Weights of a small transformer language model.
Size: 8 layers, width 384, vocabulary 32000, 26.5M parameters.
Training: a variant of Muon for these matrices, 8307 steps.
MLP neurons of a small language model. Each row is named by its layer, matrix (up: input weights) and neuron, and shows model dimensions 0-127. Each number is 500 + 40 x the weight over its row's rms, rounded and kept within 0 to 999. Numbers have three digits each.
A block is one neuron, or neurons of one layer that tend to fire together. After each block is what it responds to, as a language model described it from the Wikipedia text at the highest values.

L2.up98:484505506454475573446525512545587507480467484509542510534474518471483478503481445482500454514485476472424401502489531596524513547542503502494462446497556523460603555532519524546505448421534544526513485435512489474449495515569501527447554513524470496476443470509621528509495491456468617451480491558532465576503512533489459498534485567540566559459456517551478533511460520458529475424495
L2.up132:498444568425500478507496510485459475499483487457461525476479500537462475473460406545508506531487487464479567478495479553516508521477549443473496413496518415510486514465458455543538480500428501549528451455526458478497480585503480523520484581541516481542462486474481476497553624454508469476540547485445478422484514532513528443619529441512463541508491495499520567415519491544469508452503
L2.up304:510475416506505488531482395561539459500526460478496510498508503489430542474542527505452466542488553525559524454462519528550510486517485465511519469517497498482496519523513537563451537495528539488572484549469480522463463520480517435549505535530469514502505501512465527534465492481522484528496489446502489493522481460500456474506514522518421484437472584499508538552553515530439436518469
L2.up547:438462515477546504516554440517498536525455475515533488495506500478402522530482491484424532548471505456559465442458493616483500462450491458482560452534506510571534474537474552502508475495476443487527418569456487472485459529513462524467495460476495438461439518549495505568422545426526540482527481588580516504466511486502440527497527459490528442442427474566510471465458435511479474547466
L2.up707:536388517481497532554496498439581434502496512471492519451572518506478412503546510551522532495510515544525525525477479552460496484519470518511501476523560506455460516437466488577504472504499540462598528502447509563564483521464554468541513456464491500471479488565486477504556538506480499529569460449504457480473468473495491510519576469543629554475534574539555479492461479487579485530480
L2.up1104:557472445507520478544497527509490486541512554529438572502430543535532559479482446495475466538501490503506471500488491510529567563504503396540484472562560498494560519538484513548522436448512475559519513564435475528556501479449526456512545469447557523490466516489543502499499529529514494509469492487502467500485487508434420557557532460527517462437466534506475530475569527491585501501502
L2.up1159:468473575485591472478484482499423592555548508485504428532564473510443547498541520485478542488499512455481567506484445541507494463482481482513486382552577513453550445546481486553548481546511481555439506457560491520567482480449550461507463457489518523515448495473508469479500487503549484543470481513478526546442453478479557467464529465481555534497439502551515512541486504494540442526448
L2.up1325:559490575525495559564474497508501488449488387428513534504515531459496529506519515448517469533433468510495562497391569461543495585451568535499539487535542477485424517549520506518434487481506473484500493491450512474502506550496515468509471490479615505488498494491468509530471496469486440492547481564461456545541451444481456489498485568550517479492413478535473444511427499508440466505548
Word-completing final pieces. Short final subword pieces that finish a word split into several tokens, in names and verbs alike, such as accept-s, Algeria-n, Sever-us, greed-y.

L5.up998:578420480442527557437499496583561538452497477515516523457430586513463514436526535499507524505472472446504465516582495543460412467418486483422435535556445486481524499484511540544508510565562558479481454563496492537499459547532490458514535563534495513581512491533504516476458536502504549495531517519446476537491489429480570525562511495531600527527452471519566487575479516478474546548480
Last piece of names. Final subword tokens that complete a multi-piece proper name or word, often in tables or lists, such as Sangi-ul-iano, U-e-land, Aja-y, Range-l.

L2.up230:405475522537477502518542473415484495478472482483488515497480496578552487514424447458448539543499430491493478496499486556439521490521498584497491478507498436469498474477510470568468539450445442502526568522486499480490471504479512538453547557476438472488515532453488456570512480460542479454494490530492488520480491416481579479498535531498510563458521518475518460505534468438455408476451
L2.up386:497475580501473436402569531466494549454511485486468468482491549518520508474458464569500485497511471472489490469489458538495497493419439515555511466452486572508464463471555511482501486566454437547526472518537517522519488486523532476555468485470502510501523548482431426469478545411437535453486503472475507507537504469517438448512464480618514559517536493509462444510587456536530514496495
L2.up582:547529423509418489489421465435456449484451478416448480544477495513532463453426502489452519589509513507549590496531480430465456439513505497517590525484546527504514457490504451502493539404521460574517591489574439510498450497530485500500443433502479496574538514509553427549521483415452493445522565555515499567430433533521557470452443613536457554508485494478486522497534485503544454521508
L2.up600:483504460538454468454463454480381443544426515500413436548403466549478453500472436512512516530447529561525446536471547534528465458533521512461479442442569511473504480457437510528580481523508494507548539443500531490439540469454470492495486465509473452481483516407550506484489521500483462579575484404511461453596559539480419497514510463510489539427525498498503466505519440513505456426568
L2.up674:491539488511469510567470589417496599501528489505485418453449548512498511474467510514492478487433529561559604526566556448493498463541548573467588484464568431515419488473465481453467503445461463511507431478545502471580465517506501513524503502479495456493421529500512496488460479576435476458526530511484479521519497483530487476572523494573556573552536538538520462485524480438518480539501
L2.up852:472525516481460494474534463474424510450496480428520530483512483547487444476494536462439480493430496465487526445502487524549484511523482510509466529513546460559425465565484566537505576482548506574494438521502477472563497521497453417486465527455467533465543588415426547507453541516489556541449524553511500542527500514610448430564507480561545512508475469466508509482438477470495502545495
L2.up1070:509515502484547509473516544493491521519483521474505455475453419539497445515472460571444539447516526443460494429492537547566494475467456465475447511438552469457480584470514501469563519473503468542458463539510471413466491562479512463499623539489472490451476526533575437546513453421519496446464530533468576497459499534472526484418474530543521508506566508532512564536490469446524482499557
L2.up1456:514569456435495481522499494536435460591505534458470499474567497506492478524494478488492482470538498461511464505551485529486502481495511493478515451514516434483429473538472482563490406441575492486469502421477514470515508536446470523437468558483468472502519498564476472513507573466471453506483541417460495507519463423502495477529419519517481504497499597440487464488560510499507518469498
Adverbs and modifiers. Adverb endings (-ly, -ally) and other adverbs or negators placed before a verb or adjective, such as narrowly, progressively, not, well.

L3.up95:542431475444424542550579481542462580507444499522498485452508469524517547537508548511564502535522598453522502505544412458451426437500535502476545540476547472458490449502530499521523551506542553480506568473510424466495495525591479460468489498518543483552497503472548451538414447499512492494499497523516423548494528475522558456512500494530498548491492462508490497587520410569551571497523
L3.up127:440574536550465571430552474513457461496514465571477484520506441575480507475437498469441436563505508529509492507536485512514541546485558522469488505550513541503500456496467531465532508533525509474547523478491521498458502508575465507500532514546501461489446499483529469492405544470488478529506551487507450476478529518525545462514506522566511523461561588479543484512489522503617542516494
L3.up171:478505446534557495546524461546574543552489521508459430502463522517610528504452475576446475518475572448396457443495535482573480507553530485547476485479587537533501562536524457560427515510487527510508523481473466526472445464587473504498520574524576482469494515470566441523505451491488534429552523428432480458560450523481537555463385478541462451552434560526584488481443523498499463482488
L3.up246:459520421474548492465484442514427543365527537517456530521537446491559510480566441447433482607482491491490542544535488540537456497440482489487510498509542524479514492478513522506536530492481477511534532542442487505447484560528502447511535453510568492497441461524499545469431501525489474423488489464557507466550492502444511463552441472546544517521498510512446506484427498534485504490493
L3.up345:530516578532460511516475526486484494509459528514534452543486473533451555489431439459512551480443474550530521569512438509540472472502489469552431496547483519491580438533479546462504489463517494563524474448525479577528535435496506479529555478534498434538483573462526543535498519539439465482535528496525495504440513467435491473468494491519405462495537454486589527436435526482507567483552
L3.up784:393469519495444500505553465463493459496539463502478510522472501520518561526461512484499510520468493479450526474485547549490524470494532497487532468529499470508482514495435484536485478488463456548478532422537434569428365518481526528433459528568591561547529569539546413508546523526484555462449451454492453533487447554518504538521465503527466475468500412446586519482569559462538540498451
L3.up1051:484536539500536525563550520562519526522526479473503562563514487518524486522511462480443494471450512529442472450500510453475581460467502529541488546466520581583474479465429597546526492504493540457577523555454413478497576508457484549469595486490552523595482533498511475463495487548450587489396527464468507493500515501460446489482444601526522563528569513570522512532459594506495636510495
L3.up1405:475513508517500586498528528440496482456512576497539459566516528426500566498470499512529536492438541492503503534509508530451493520498479554504513523553453446462474473473514498536435470491549436533464507514487522493454423442508479391454445478535462464526471553540582482533514526549477467442451528493409491514461555480480512496382475506516529442498514546518521514465508504555551474484491
Adverb and modifier endings. The -ly/-ally suffix that completes an adverb built on an adjective (practically, abnormally, mortally), plus connectives and hedges such as and, also, however, sometimes.

L3.up26:467479493464527506528470522478593495425521518480570531508487514577527458432484584473482521502464504442546461474505522502451501563472517430511488504548509540527512495574527431522582466539458530501572481548501480487512517567511538526473439524475555530517500537474539464499485484496535504484504525564503504485455464517565530485466486526512480427534480593494501505538493486494569490432564
L3.up158:399496558533489481481536538497470565530467461527513563464511487470480543519453499509543536500470488556531543508403478566518462467518517472518512499474471533512519450503588490542524583523452466472395515425483527506519481467526510520493577506549483424487551511486491492495519525403468460527452472458499460474497445614477530508477499485525536457477475583499444456606402570475504551497469
L3.up665:570524542464492484489495510483523482446448488484538508434501475481418484530520469503492522496503513516515541522556504564548526499481502483532424504529538516493466544494479592495514471452541435457473506555447478500530495450506606466480527489479507545572451517546497597536450501540465509534493485452542498478528477546580494540543513495500486493443466461505553496540468484481467592466493
L3.up964:499476497500447422476459512496492578523485440518461618548533512500508534499502428496503506545474534445562478449482516537573419545536485464543496464486511470462514429584538561536553512471477483454512502472501470455497524465489527489438526453533431474503459420486499454472553484495510493482534517505520564482490487553540629534492483474484464565520548564473470476540411517470545517504511
L3.up1221:526462594487551529510438534497475501528396505502560537516514511498558484486543481554484502520473496482479493466530529517520454566478494555475485429499527503525482483451561516518465603527558570543529494420439534529480543466568501485520545488535568515524456552435452457484481495530474528564537479497485458537523457519448525513529522558443477445462481555429466508484504484408501426473514
L3.up1245:444509550451470470581503510539470550508511504437428418482422502510521483418526482528467519473484544422511522460433538456507498554451526439515473444443492487587537514546545554518500555507523620494507518507542491488557499493462538481554412501483490529437523553512511452414534524486567481464526510534514487465554525474559444482501486495551466489457502495471556486523434480491502535520515
L3.up1292:536477453532550486509453519548473560481475502536475510428469461494490520462609499431503523522457542445500493529506486578505585510434532523530509472474486533589521476487498475513522477503532483530558494492489461499476511495535446535482470540549503535483532537429440504482533446444491551509507545533508489446517508527459460473474544526534529471444476527508538447451485506460514501512434
L3.up1426:461411417435485476498506509474466515493511478472498465519499482472545422412605510517448462544503546535493454459541480495565507424502520488481424505491523500484477579441556516551489524488563493520513458458513513510505535522529500425485520528523538438518443529473538444509525505520491440535518472503475493479501452563502451538524449475462509571511491531540478540527446514537515511511505
Transitive verb endings. Final piece of a verb or predicate word right before its object or complement, mostly -ing/-s/-ed suffixes (causing, predating, exceeds), plus linked prepositions (contact with, due to).

L5.up99:457509525470446505474516440495503512533566553484516477481556523482497410472464498510455501498501520478471546565484418536444430457529481518505429486498496558514495442499458414489479482520547524527563450471484455451517509513531513489503417553462499444561433513460512432595508532449466469481512556514414491473548467528431504454561473547536480542506599527527459529457526474445510499466481
Modifiers before a head. Fires on the first token of a modifier placed before what it modifies: adverbs (sometimes, often, previously), digits before -th/-rd (4th quarter), and prefixes (non-, in-).